Part of a small language model's weights.
Training: 558M tokens, 8515 steps.
MLP neurons of a small language model. Each row is named by its layer, matrix (gate and up: input weights; down: output weights) and neuron, and shows model dimensions 48-143. Each number is 128 + 32 x the weight over its row's rms, rounded and kept within 0 to 255. Numbers have three digits each. A neuron's up and down rows have the sign that makes its largest values positive.
After each neuron's rows, "fires on" lists the tokens most often at its 100 highest values on Wikipedia text that the model never trained on.

L5.gate885:060104113133108095151129099110109173122045119198104093095156103128097109167166207141105127153160141110096127108101110102166094171152152154161052135173177170146119107150142090095035136144134121160180123121148148108094168104161116172107090132137093100147175035095107105114132084125135089174
L5.up885:085130139152146126103159155128106143145154098125086101114096108122102158109158103126098090127152103137118102108125132128053164136124202097139113164127130173136125131112010062121086106146147196170170073127128121088184116138143210153162106153154091118172119080127149111135169109203079113120
L5.down885:155137158135147133130119088105173109123178167030162124157105115127082186123117096118074091140138197155138106181141043164149107111148133128126121067102149137093134167082124152142120134142094100142025073141122039170174125133106050054103154148126188122115198151138099163111094110168106109099
fires on: " N", "it", "ers", "or", "er", "u"

L2.gate569:135109165131173148140150166100093083106152182141154103132152109165135165147169174122087093071137087146161113094126126125080159078159152095160123055164109211179158130153140124156092119200124098159073111162125128116145163113152137060185120102201117141136089140130132126084153133091097152132
L2.up569:124155084169163141109184133139173157160119166104168098163148137198084183166116143098170132074094128118077077102112137149124063120128141122201071121082088124123164091128068125144145088167125126116140173151159114132098177177130162120161170098165129161169095163093127104129151084123114179111
L2.down569:151113170172143187160161153109090152046135195118124118175123146125152089129168127158092172083123147132146154137107178121152154149129106127172146071126119163144089087160145079066082110113148121161106112132068122103115086178199089144070117128155101155130139093129161127087120148150133115126
fires on: "r", "or", "er", "ers", "et", "any"

L2.gate491:183147099133172126120077166142107138114093097133088073072178091133147119176131101135128046190061128134218111154106095105175134187167076115068142118104171217107114080123114123070188125119055179143087155169121121124097090140119126098130099123068068074103120105154144095075096127113122142118
L2.up491:145107190127115131061082130119154100143123131113058078175047153128130158116084088150118137188129132084109128161142117121091111159104129099112174117050118122137131120144121093142119127151070130124160183128157161098069111125154147149123112147129155128071134140212176054111072112126181150094
L2.down491:138155097143163156160120124168131076185134090123126126076180091113154130152139158158095162091122138090140146130063205161177095160126117109062107122108202148131058128133126088124139182161102150178084110114052056141130150178187155084146100159120105125142100101165102104108146143142144194097
fires on: "ear", "ant", "ut", "ct", "ig"

L4.gate647:201148158102148152114129155105154157103152083131140096146094111128144127106181115084093185111104087174105079123149128124092125133049106193057122173126105155122191138143080062153142128119102128145137084072077152085159112106133171118161181123117136104133155197108109128144108229100107139092
L4.up647:089169159126106169141174140123110106146161126088036121091173152085126131131101086115141157090108116101104107144110144133110135075142148108115089080126145139148111202145136098048099106109103151060116122140107159165174114123145218162072168071145110096097108118114130123109163118115133110094
L4.down647:131096123160090122070159151137166073129140129114092132108136158156109122108120128186065093163132160128123058114134161089069138106151150141144134137110185095094141051141187180130146130153180109135131147138171081167104126135100167142134062100123061130098137095086126069163156126174119119138
fires on: "t", "on", "ie", "ime", ".", "iv"

L4.gate552:109110107140158184121130186088107125141136085126101147106173127088163097113134067118130133110137149202182105139121176120123115130132099111103087134120165150114125189113117124117125137116182125103138161177157144148155126111195058182097108164130128080120125161086128107150158158128112084086
L4.up552:129151092121151166124171130146119213167090155175155115188131083154139122083115058047143149127176146118188189161093158146144122109121120124117179141064133079110084121067116155141224114154098120129173116073175038170143102158127169106146157137092167107124132187136087098109138129132121140148
L4.down552:124143116067108165144145138118110104123071193090105094111211103124152166094122125108057131140150190140134105141162132100147065143122125122122138083175168177103170142148077126120137118104124156114120090131068140068141108143111113105146141137221148137143116155139141157156148118105142178130
fires on: "om", "ic", "m", "ap", "t"

L2.gate482:122119155116145176156136108173130076145160165151145156133113180142151155124072186139095138176121104165169101158175130151105148160140197155144104121213146184123108155143143086163068113166133120041082136134111156168090117105139143127103139172083104161125130069127168090090138105127102053096
L2.up482:102176135162167098038159087079068067141124123145092156152066119183120142132098144132107179173166142156121120165103103115035175157119176093130112127201129133103170147169165064092115110176117175142137151145188098189088113134120186143143109188110132111128114099148120132067136151141117126152
L2.down482:178116182099086063086132075106193134097159171132094115152072184120118142118108152141127100108137143077105191103111126143196081157120117195108144121101145043078127113083114168057127144122169124101137115113097141105200107086115096091125161136154102174178141118130165181153142165147134093120
fires on: "n", "ed", "ank", "ight", "od", "ft"

L4.gate839:167144121152134134169128106154153157048092098100146116106136174080146127142105113139104072132195140131163114132144081127113127109160052160200131129129073119128151100147091157120127104115101160156144094116067114141115095102058145154123108137068106133201174150173156104156094074066145087187
L4.up839:172194132116122177123157130138128184124095074146119074124086152114160115162177113063103103126173172117116144084088096094123127103164099079165178132091129120127068148099095109161149083138123055086187156136122158121109165118097089129114126104090100142217147077086207157158111117109165160165
L4.down839:167149153120154140129137069129145126080112135103145133054105120089125113156116147154155171090135123137105150113165152103135103161171109138125084150116116069055109079096108080080137048127145144136153084087154136131196135092126140099210137119110124154106139095107101112162151107151157126125
fires on: " |", ":", "s", "ase"

L4.gate45:164109150070149126154124147113084213112151107150093106109150116133081148174122112107122034108143105140108104112076085135154114113168136100112078154155140102115114199143088116135164166132154097115109071083150185148141158101118136082145141165077189115109136112179127120113121133110095161152
L4.up45:097185117167125110127076150124110102155149130089118154138105101133146083183129068104163127106127123188111115113127107077106082136132180175160121181111110142106153175169077105126159109130157142109103136074157114087101088081077134112136167174130165201137140120222116107118137108119091084126
L4.down45:159077169107097097141126198192151155150127172142129079132150119127167142181176153135090116182098055083139144086142156142139125177119137147137157189086096100114071163248113092173155132095156116105126070088073173117158126117133115131137169099106146177106122153155144110105123153156142104113
fires on: " of", "ived", "ed", "ing", "l", "r"

L5.gate59:138111103132096123140080163096090142049119132132155192124146107113175155133165094160093125088114127145136093112196162119201169111111109117151164162140124116148129136078109089138171129156153161113063126104086060131104125143191119141143127183106078122136074103155195174103108103122164084136
L5.up59:117179134201127147096144167155072120161138193111140140124091174199142122195187108091089093153144160131166086125068136135155099101115210133131087104152091127143128178142070121154125075134153069115075151124177075082121109083134146151140071175171108153137087165140115106143150084096148127115
L5.down59:124130139148175122112128160125141162166125140168114123111155138101161089079099125126119152148104159087164126213161105186164171148060140153136089078200203120129092101141149178128111176127145105146065135185126100167139080136089117134107118069104178118125221113152091121103167118109118172117
fires on: "1", "3", "fer", "5", "9", "4"

L2.gate164:117126065175143166156157132134111156101113186108129065116107089129111142159108187044134098103107090132173173145132171152123117142112132090128126151160128088162163142114145086185171148116107150113106134103140097111143151070126077150137174130094159164117210058060109129104176109139125092049
L2.up164:106189110135136109079141109161129134157130148176117107094130131098047116092111188057166067123091075194168184127071124165141119147140131131084145117105161120138144158104139151149075165135118146112102115068101074098142143116135137133181136139119172116155134075137107097128182101158138081004
L2.down164:136150106119098153175167160121170069107122151136138133075123114134135139134170134112168091104146121182110135088104151119167082208150216173071108160075204160218071147122173136159134129177133141065143122139129145114102110165140157131179133118185129163135118116084123066146088114161097065068
fires on: "ther", "end", "pl", "per", "-"

L2.gate400:128135137145106113141097124095061103083123110099099221144152138138127101140150119179131097100122107143093141185141189120129097166115106151158170128101086083136124156112142122125088169167101118116145106121101086125127060108130102209141125165100119199093100117155094134099075097185140185113
L2.up400:115184139175099115169163124139110099177103159127088124082154076125096131112083148134131103144115115100132123103110158103144182089118200155129118094145095109103148160100135137109120133122202100110107080129132128120177198123087112132133099136192115102161167131147108163107166164106134096124
L2.down400:104163107104144146129091134120030188150088084110132145115097115088061099137134105137124160103113128125089104217130140199159063171125111167084095116103117151111054178174098149163126143111096123111101171136152116153109081130116097144174130123144121041185126161116147108103166131140132156110
fires on: " (", " /", "0", "-", "+", "\n"

L2.gate214:107146123179092109089114126144180112146100119180101084151124089123159104107166108202114131103122139162089126171171110171133153078139139122136185136127097169088168113165142108129087139042149127072158101137108114150238078163151140078143127155102090143196150146180150128132154117218114117161
L2.up214:154142152147082142140106170198142062171160136126145183161151160160116080185162088110051058086082159169173122141135133136077191125134080094111114120129159195102146096168124131140096101123118167065104117121136122204152103140178128164154081131159100073118153150119158120127187167182144052140
L2.down214:128119170179117128151133155140113077161123164093146195172126160122164095160131123084104102128073168126141137106152107112143190157148069107126085083115151145129163064097104100094159108164186177091040117120081124157091155116130070168141074096097124072117156102112153139169152176123160036122
fires on: "on", "th", "ter", "ight", "ay", "ath"

L5.gate408:145192130109137147102105175053155163065144102088135190078108144121137165132146179156160169116136150095147109151102113109134160162187087137049153150075146154151142112146122063163136179108054153169122085150124105119116107131155127139167118080116174093129136115132132056111150160156131153106
L5.up408:133088135159137132108152137152192085095122122137155120144090139111133156085155093110138075088063159165207162113118142099082128168116161143096127094080085128138204112105115121155139125139127203135075087137140108085139129105091125183130085185133127129081116106145107113168186145086203128094
L5.down408:072144156161103148103156101103121113165181088157155140111173157139112090116077128145182138141178122162169119176135105185147129161065133088112174109141204133081167121152083117063140170153088081106121139119142128065069101142106157191109142103110115107153130133164148084111111109093152101150
fires on: " years", " of", "s", "le", "ind", "ays"

L5.gate648:127171140084130051125100131065122176170138107085129119094119135176178151123103163087134114087170098131089113096099118134054110091195178145144153174174153170159192135121117052150166114140147153089124157166125102141134139130131103074103144133151147082151135136112178144142133137120118102152
L5.up648:157209184110179099110116166088145203130132103112133128113119100124131142136102117134116112081136102120090130162117090111106066131157166150124135152163123125193174095128143111173132098182159108089145111159105104118129096157158128066103118179117189079160138115154128152133128106138138081140
L5.down648:153141123116183102140133110107132106098212162116151064160079161195170187089080120126081111110148155131105176160149182159114152149128138156056174095127101192076123084135152099128099074129167123127153088103087078163072175158111140115078087154116105091105162092121108159120129136117125086116
fires on: "s", "ers", "es", "ts", "ies"

L4.gate98:158135111090105126049084105133174110131134125111147104127107130056107131189155142137135139147139183121116145136121107142100144098103087073150074124100113114116088137089106129183078167095132184138047116134122090179143117102125214172079171130105131087169155137136123119152096102090133170103
L4.up98:088209148107107114088127081133119179125101190127163149083101093164150124160088131094175148157152173143153129116159149135135155149064187119126099153128191109133204113116110111136165143115112188136106097118129096142105135155062169121161110126089159092199167153115094198151130113148148143104
L4.down98:109130135138121184173124073176168122072117140106154136149139089145195106118081085174182114105164204083131080095093106143155178115146093104097079136137156202103167142135191182132197140106135091116134133132161168150145114126121094132086129145110114131176141144153099113127064138133120155125
fires on: "ec", "our", "ak", "ix", "ell", "end"

L2.gate779:132085143099152157177127101100134134123151101075100116162083159122161089131154124093134105126121107144137133150153125068115123102093158127111184150073232110162147159055122178112085177184154126084179140139184140150089074164166137104130114136137135061068129124132154139145039086144128136068
L2.up779:088142167178112071056170209070113149143116073109150111153167134198129144148167099155119189110117158144104060119094129148075107148111081171091087081143119114143132102109168128154103138112147138118126099124137105082123110106123104160091141113114167143172124114203216120129152125097196137113
L2.down779:097086094058189139195092126112140148163163201206132164115111099152155103141041157105121147121092081076118210160147104169136090120150101153096160157137118140141075115108098091166151128103163162180082109209116138152171125132134197117114138113111123115175147091100133137146127164150114051139
fires on: "x", "au", "es", "ice", "an", "ations"

L4.gate202:082089032161169054100116104127117142157124145127074153076142150099161094119165161166113142094114165182134098061141130111135140146212102161091073077081191112163136162101161111170097130139181100177153076141102103113130155125134137158146089103063101168117094080068150119127094124165146151172
L4.up202:071160116120088168133109122094075157121054064098082105103083210161134169123131154128182136115092108145134161122133182130111140091113107127135147093152174157142126183149170101098103140139174109116175137148157127126128167125095152198160107137121195147199165095158135160191141166144092164121
L4.down202:139083117124125108139077081080138131039082104118162196118107130080118154122172157130137157127059137117074202094127068140096189068180124159102126205091137139156084174137127152168056122112117120110107128155170137219102108170102121203087124153145188121109155127106143122137112035202154132141
fires on: "er", "it", "ear", ":", "ick"

L2.gate370:132157129140124107147171127090138062150116093135127133136046156142064157081129183183109178149113124163112111068170132132139138136053123135098155168158126143138189144161088159132146149119072120120121145157106098100127134143123128083135194112163167236180131095132106110066197160098048130113
L2.up370:119162132099067156084204110072146091110143115099150147123134125097143084158190150171136162150151155113137119036056146114129160125105147087155126117113086146109102192095139168163113199132141122180136135145082120103080163158132133080138175083131091133139118141168172179118127134138155115152
L2.down370:123141126134174095162044105153149073113233146148179089172157172151094133091158084179106128152054095127123086126123140130120105097102161177135122099111148127174165148054105155108145126118136152073108085195137186126155100123111148117146138148148115122121147161176082067098123133099119140164
fires on: "al", "el", "l", "le", "o"

L5.gate204:091150166098072097112174112094101073119113129157116153117162112156158151102076108153117151094170126156125127142145114219141104148147136192137114136132090133176114056160114130124089170135134044129126142113168156181096085090157138145129146105184158150125123100142123128117172141121131130148
L5.up204:100104147095079093112133109162123092115122122113133155106129143118146081110134127097096097135129109138125133148179115153078101121140153172124099084164143204118112134170088175097192160129127086109115088211137217104097118142167095101207111050127118148115145131115138126127127093144135124140
L5.down204:118132095110148134082150111097228150156171154169116094094106150128092147148122043155163153113131170104117082045068135139176156128121148140148124156110132069093123118121155101118148124128157117157111101146084110191151144107127152175131122099137120163156084132094135123167133207083118214137
fires on: "an", "ent", "ing", "et", "au", "al"

L5.gate727:101163083203125083133157127071058160113077117157119108141161087117107152132114163135118152136167181110103092115159155104118148140113081080141115102154155131079162078083174128161088103130152118103199147130126127156142089103134096146137149132140134096125171046143155093131106133147153124116
L5.up727:114123119170160144132130123093126209162099092177103059161059081050076123150122104063155108145118147098062154165138101101136169117077149157113124056145135148133094121061165124121140183111170183098087097115109164123201125137129150115180144129101170173110102140168119088167145101060109177060
L5.down727:158110166081161131149139148067091150073119165139125129117161112233121112126108108128110157127108091159116094131062119115191155106132147148097168169119091112212052111146079101207130120129155094130098126130136047123124118124150123179082120117063146126126150207129134200076149067137119146156
fires on: "ic", "em", "k", "ul", "ick", "er"

L4.gate492:098170138103129103128124101093128159117043111150129093121110165117140067068202142149161132092106112150105155094118105083083102148180134133158164122162130136135206125121098161170106111115099114134197145145098159127145145109141119082147112141126209087113095152137157154074043095172143148136
L4.up492:114120114141101047112187218097137121158141165159132166223130101136112100081122089057095124120118149155105181061176108126154111149083113148089094114112104135175154133162121174135128115101130175136144128078159126119181092112120117108105138157139034175093134131142151101085151118132199170128
L4.down492:148155176112138139131175102086099139083111144087148156117182127105136084125128153145120088108123146094157116081119148143141152123113132133175122125134140146159190109120101128131141110127129193112123155167110156088225142125088134122090063127178149134145138144174113133060113129178111138144
fires on: "it", "f", "er", "oun", "ur"

L5.gate110:099133112184126074101124150160129124081146075192107127103134129108160146103105102112102118141089092115064148152084050137076083173182103127125122156085164122155107160161175087089160193143183104092152129087102078129104088117132149155153096104120171174079100127171105093140121089170143186119
L5.up110:125120123078106096121136091186122134081070171078141117145154149172185154077098192101162168075041164171126127154150089095154149110060137078168161112161122105107144059142104138156132133065170082122207124105166099118141092107136104104172126141098101105131141097122106150075122130092189144135
L5.down110:110156148098148136129133154143190151154117173182105138127150125099130099126155109093082130103102075124099091090184090093136173085132096108146145143118126108106130131117143128113171183114128165184092155090084071112135055125157130144155130126073161162081118143116134116136128118120087097075
fires on: " where", " which", "use", " when", " that", "ow"

L4.gate765:054141138064121162131131165091094119128137171094158106116091140069148134184161155099136124118089133055195175112158123200142081150093105119117149194128111138157160118082125081118063104117189135099153125156118097090107145126141123090165093094158090133111156115189135125140150079066148110157
L4.up765:088147125070174041088098125106152147105161126170131122107194149172140105159109125139130153183135072127142101130135115159092073194142147144108168122067174127146140207070085114140114167077136112185077173141154117130099157122137126135099104166083122148119153112166137118112118158113109096118
L4.down765:200134119095146119074106105090047145075157112165100143154183126147134070069144145144181164140150112150128130141115111076103104129177157143158159109121086145170186142127101146137131183106132137136098148116188132143131106160124101138168117151131094103142154143124093115126168135092132194136
fires on: " the", "s", "ro", "es", "oc", " place"

L4.gate437:165083159119139128167154097133118089112144123130125097126087139125155144115180112162132110077158156129159163126104130146084121131148187095054143144129133110128163099114168139130090136129148196109068095131147108139083132075096169105058126172154108155082129117182131117129103128142139103083
L4.up437:076177130155116129122143120136152134158201113163220134138145092137140173148117117114117085139175084125132100114105144131148149204134190063126127150087110150132064104168133102111102113071141070177133127128116088085087172111169155168152092069134132112107102104121096095162170081180176122058
L4.down437:136155082129185108186147170135125171170106115142152160120116102120109096118134101120130134139139099129131101137163065104177122153116126124171123103170143147075115110122137184088043158085115110165151208084127113089101148119136166144178126098128120156157158119096069142143156176085093156174
fires on: ",", "8", "7", "all", "1", "9"

L5.gate554:103099102140119171099091110119106109129138172075088166122070118130123209126161161174110131113067088153120088124123101099150125084128115129077120174150096130124098094124113152143096192164164069135142175114155108096109148180076131144167131133087121138174084132146101197097129133099114099110
L5.up554:157130171160093097145148074130130099132105125161120170091136127148161058185162111133052136167125140148163150117155198135048122105169158123127115081121074121138112135173114146168090091121126183162133092098147143165092147098171097113120161120120096107102116185120161091118142175149145098134
L5.down554:118081112075124141130119130094126147136221140144127141101159094086146149045145082099096120109152162125149110098137152058163149124086180153120111163078164149127117114141130133160118149123146151141050123183108104153150130109092164119093178124128135121156123074162138089128145147101114118110
fires on: "le", "el", "au", "ing", "b", "ed"

L4.gate191:072098096162027084113097150149110147142163123118127129094135137175122103077160127112144129098116093151178155144146161122130142147172120116091142130069107137170111103110115126166126177073108139131164187096132084115129116093126149135117111096160159116098085106140126143114194085175147116114
L4.up191:128119117120122102121122123125101137100122094126130085151164135128151146106125181150113136173120059153073130133138084124080180108153139120133128180098149141110120156115058192155126167122124154032122125163156068174162127151122128154098030139121133198100104148141141127087190102108099192147
L4.down191:115178085138100059145132124126189131106143099141120097140156112143148130074130124133049123098140087124115113108211156083205202107157169135107086115109154090126140161172130143120081134139149198133114176122146102152129102118155105105111124113148152154051128092203080169098148082167119122120
fires on: " who", "ow", " which", " that", "at", "om"

L4.gate639:153133149116064107077128113137144137129143118146107117133058105167118083117122069087099131129051129134111091169092132103101171213133144137100150155109157159199132165158147136103220063118087139181140135149149112085124092161175060151163091084023136129082138132150130102107118136183117138103
L4.up639:149106133121135202088156101090150147095137171124100100129144183144077179156134105199163170166147099095116083172136114130125117130112128090128133074131192143121091140110058094169111146180108149077087089137096119168155107105147129155134141156129110096092085159132098078152056115093100107096
L4.down639:127138100077106068084121124194127134128140101104119142158114111126053147154163079103120063159119056134101122141171123099147153205169100128133159152103116152132137131103128081068214100108096143151121104126154132096077162119173129058123156109048143195092094118081146122115140127121097160063
fires on: "g", "ig", "ber", "ant", "ind"

L2.gate414:155123154154143154193086095166098048090099145122088112136100109111169150099169155118099150119109144086123161144124104093126059028150175131104116122082149120137210129137106156115144167128064107142142134094069122100066139184141199152145170084148115157152168154146133100151142072133119085166
L2.up414:124105111114102080115139133188121173099116137116093168086140142150154156108146083072132217173120114146124109151151091157123116068156137120124152077099136131143145145164133137056158109134037084137148104107140099066126122168149154084101152088182125105109148173138101150130136124111233121145
L2.down414:144107109161133175138147135111095156100197068113142141076146071090146090094173100093078088060166187173147120113145146124117153114184100122124120094194106112102099105177167115068171147128122171143109171153143129171146132079162102135107144200118161116102134087092050112117116133119131101122
fires on: "ge", "ative", "ic", "able", "ite", "ure"

L2.gate729:159148070129195172179163124226078110157178096099145068109124161157179120101137114138119136134089134095139173171143120096098115204124089111129061144101133150120137068093102165177091180072097149124097178098135145168121129142147162146099106144145214119128164145109099146098097109128139108047
L2.up729:069166127165185130098169115154156113115140130107136135126135144135066114111072073157162125131176081111117123142076154131088140150072060165193161104082103130134135126137072199137115117156096107151074080097175163143097032141120132159163144103124156128173108140121186091159070117147165172123
L2.down729:112162116101093119081188164086146187124161116155102107136167113132102079153099176081127180131195118115142104119127084177173102086147153160086192146085062076126153132118166123159131120106132103185123100145060163152166177086128132115084137121090077096107070130151154088151142120164104132105
fires on: "an", "u", "au", "ud", "um"

L4.gate261:122133093081145101038133158092081118139127170107098091146102156102132141186130109108149109135105178191166061139187129139147108100167089166062160094074132140103158181154152136131155158163119113134103132213134140118219125189151148122132157113102141153128126164121106117157138128137108168108
L4.up261:137114159093138106077149144092127132128026168103104119135166130081179134099142118077109086105114173151140122113158193117165120086128102115135089103109144144099155121135113208126102096123107172171173099122144129085181093174146144125127114173088178187109100126142123136149103140125032083148
L4.down261:142065140185115116097136142142076129153097089116141135125139120193148183115166068125079111116075100107124177120102123078113144164123145116100095177116078110148140130149115091122106137097137099114104156109159150234134173202141166149111103138160095140059097178141168115114131164164123115199
fires on: "and", "ec", "ear", "ern", "b", "or"

L2.gate461:134129054127108109138141075160115097139147204189152127170128147099167120082154181121147166171160148087141087120186132095103130071076126103093132150093151153077181109140080125145147143183133169079115136090126086126102125101138098114117121178147166145139089063149157099171185114182129152108
L2.up461:117143090098110109086128134133118061170192139158162120130087124138114141110164138085145146107107147077153136132150187124093133108089163078182123164078097142096169124169063120114169138146098144103048158113178139123118148123097145097120096177132141136162155140192156108111158099218178114145
L2.down461:144141139138089113145141163142114123104161095097135150177100203198149126151149133118142093119124207098167157116123163149137163174145078178156141165151167090145093083103161108144176177136139112145079147148175135078063099092134106126117161115096149135121188116086170082120159134169101151115
fires on: "od", "reat", "th", "ight", "ide"

L5.gate458:133121089121123124127099142148134135140133158124129131123173158136131159106117084196105144060060084104133145108103128075057080085134219129139166141149127135121127141154139135095070134151104124114168062124151163116157159207160149127113090182190119160078174166206101144137114123072114081092
L5.up458:147130154111148131155092089111140071134172164166136133110112191149119107135099138154104136138143136137129138136096158106094089151156132076137083176142127175068113127140075113073120101099164134131146135091136172145168155119135086092100152129092155042100160151148115177116139087182047224132
L5.down458:131097119113066116065152066102137080146161117180088119120080174182112173156107131186138154108140124084105136148100174108101096073143075175144164141097197154125139182105109052109169099163153125147152116090141115121179177151142115135094118116139131144046144063090123097177119143130084203136
fires on: "k", "ak", "r", "l", "d", "ar"

L5.gate332:131150130097089181138094128134131142154155153117177108170131186182063116153154102160102077071143105048110145136076151142084170116061126139093062125117138187173122122149076169138132155141072147133122094125162096140146123128126148131110106058155136055125127160110140078143083055159144074142
L5.up332:156114122137126169127127180150097096121189116083163117141122146139077202142136112158172179113177136076061101142106108147136169119112160168142091071117106134236154184124127114162123091152061153136148153137085061169164098121190122098144148106100126064103074145078120139174079136183076106134
L5.down332:109117178081120166124157134113100075132108225130102095214118165150127147164094166139124175135113175071093146141133136111198149138125152119147195190098143097181097127127129167093115121120131169115132079129130119175165149137144129084073139180127098147097112077080098130155145177164089116146
fires on: "er", "or", "et", "op", "ir"

L4.gate389:145094149182112165101125112103137137118105191198121185109121076103106129167101116112099088081092159188130060090110143132138161077066150154146115114183102162128131111117085116128164167134146216098201077078151109122115056121133111099147100130077097144130131169145113134116143161047115182110
L4.up389:146184126127120123104153090091125077147169191157191101113181091079110137173089135093103149143118100146122118146105130115150118120138106054153089170104186079133081114139066123108140148161083149175141123094162153127134190063142144157099086121149110143152138164138118114095155089118059120121
L4.down389:094112138148111174104069176163185152074107125114092198157095122126145125123110129158097060070183192129108107088195147124072151104077137168140186110190074125152160147139142130092130116132124159122145093111143067195142138167123170092177175146132147127089099128112122095173150119096117133151
fires on: "h", "A", ".", "t", "y"

L2.gate359:084145116144146116134124100146108069094076103136108137129136143099141131204176103206142120060172132113145142156172159137153121135129129165169097108110097054171130106167127114178131135145089155102056132087128152074129084125122064140113122115089133116133156206155154164156120122126132145109
L2.up359:125093091117164146152175180159125086089151046133122124138111122169134100157148130139143091129133150139130156126090093096139110214131177162089138126185077125132147164099111117106151119107141154130044056098129132131163112113115110081145080116134165168126110180145119202174240156144093095184
L2.down359:086130106166118129040137106127113123089108136146136127110116118111077130156116095175156149102126144101103134155066128130101073099113088178139165149115156135129122092112163146122118102145112130149090090119106158187105144133072060109146046114127117097097151165143121083107140127138165104144
fires on: "-", ":", " of", " (", "I"

L5.gate846:117111155088177101137120127107136144093163111070090127121120099144142120184130070123132140182165115169103132136159077148093132159081130122080162113169132107085157123175182168159104154076020136102123081110127120103139135111117138162092117116126194123089176158082153156160138183121119093175
L5.up846:090122137130179172159092149105119128150094143132088153069049151118161147135090135091164100092155144119095070152133066131158146104102196146124147131143118117140187128128157098162123103152165096133127154135152177075107123079118160102094125137135147156136139147140170120156100119122134152098
L5.down846:213137146178074115142120113161153120073126146163136080120155094161089099150167121112089152113116103135163137137103144190109132191094131107190144123070159192153083141136109157088174135139120148161144114185166098074168126083138104077102136136090099112101167124164113146079125090172180077128
fires on: "ed", " of", "ing", " him", "pt"

L2.gate528:168145186148128091150105120190114135106129038134134161121139124143111061118132144130102096159105143164115131115098141188117088124188125099091124178129102146073159133144158154125094089168113119157070126114107105188152131160136101086121113093144150127129153137175154073141086099113154144172
L2.up528:122068124133094109109107160164095161108119066163158126142089153156094140207141128114137058139127131095126180076141086090116098128236120091143096173105149124156096110117130127110128122141133143132093119154170162113114207062131128127131123100093127122095196096116133128199050127159124155152
L2.down528:145133169137162134070099108127153101115116166137127118071147148117150060131156082184156104166101164109080182098128098091149143098110097114173148150107166116048055148167152170136060069152129172119058119153148113154190161167107164107114074120155107098076103189169078132124189134194110083139
fires on: " |", " —", " /", " May", ":"

L4.gate837:130125133137119123145135143177097108139104126154165062144071171090132085070131121111161144097151105134154144091129151111102118093119196126161149093187113129086034148080146123035121159127083095141174131125121094119106120209167135131180176140120123159164113180103112150134105148140180080125
L4.up837:101119075126108160080111187102100134134143069113145114118094130145156184140099118047130123089184094164077135084155115140155175113106115121170094210177113208146099114143183143141146096137099082058142129214068052149128131117148114155103086087116173165113144131084127113159115121140176124111
L4.down837:154097131142099119136137113152166097117171153120157125109113127105130117142164145163103037137125111164144157101163121143109152162071146097106135120177192128048116144121081111090139116172151116073056044111114118199135169110134127121104110106116107149128145070088107190112145174194101086119
fires on: "s", "o", "les", "el", "als"

L5.gate538:169133112096107151108146154071164109114131163096152095150085151092142113134139115181138166107118190144175093113077127096087130103088154108106146108135130130122149166085167159119117144129076142183107091145165181121086144206097136135098112099117154085133129141152153100173109091121080059097
L5.up538:152073152082099096118117142144080186176172132101157101132096121122164101068149121125109117072154120100144116179142146136167147140127155105124137145117107102110093138158122099096125088104143106115144159163106114142080135133135130081089152080094141108128181169127120128155120145177140085136
L5.down538:172120102105077085104092175105122111056119107126152110139129149165148204072146101123126052128138115120191120141119164102106109102082153183118079095182141137173198109115149179119126140084153125116097136135064137114165129164110106145081123115166123144116101112121106120189131152104121181151
fires on: "l", "om", "al", "d", "t", "el"

L5.gate375:073144173109131118177088206138139175184090156075134127119166192144130092158085167101141055155103137105105122158124171132158079145126183158127196158108158126179155085089091118139092093155147124114101093144131081124086177113094155102112104116140135146143174131115148141132148108088120093159
L5.up375:080172100100153164160106134122147164143198072140142145146116062150084113204125114134114139106115104116074149132159117142107081150155158216118126120128203142180152104112152062144142138087108079076142114139072089127187174136130151130110131160136183077139158085129158158152139107133098122167
L5.down375:084061099121134124057093153135116117104090167123124078133114172177179155110150203184180158094119155182094086089175182104139172133108155075129142108149043147094114133129115142101118126123063155135174134153189119115106037130123092132128144124135130167118127047154090124122143151134098142124
fires on: "es", "s", "ities", "ions", "les"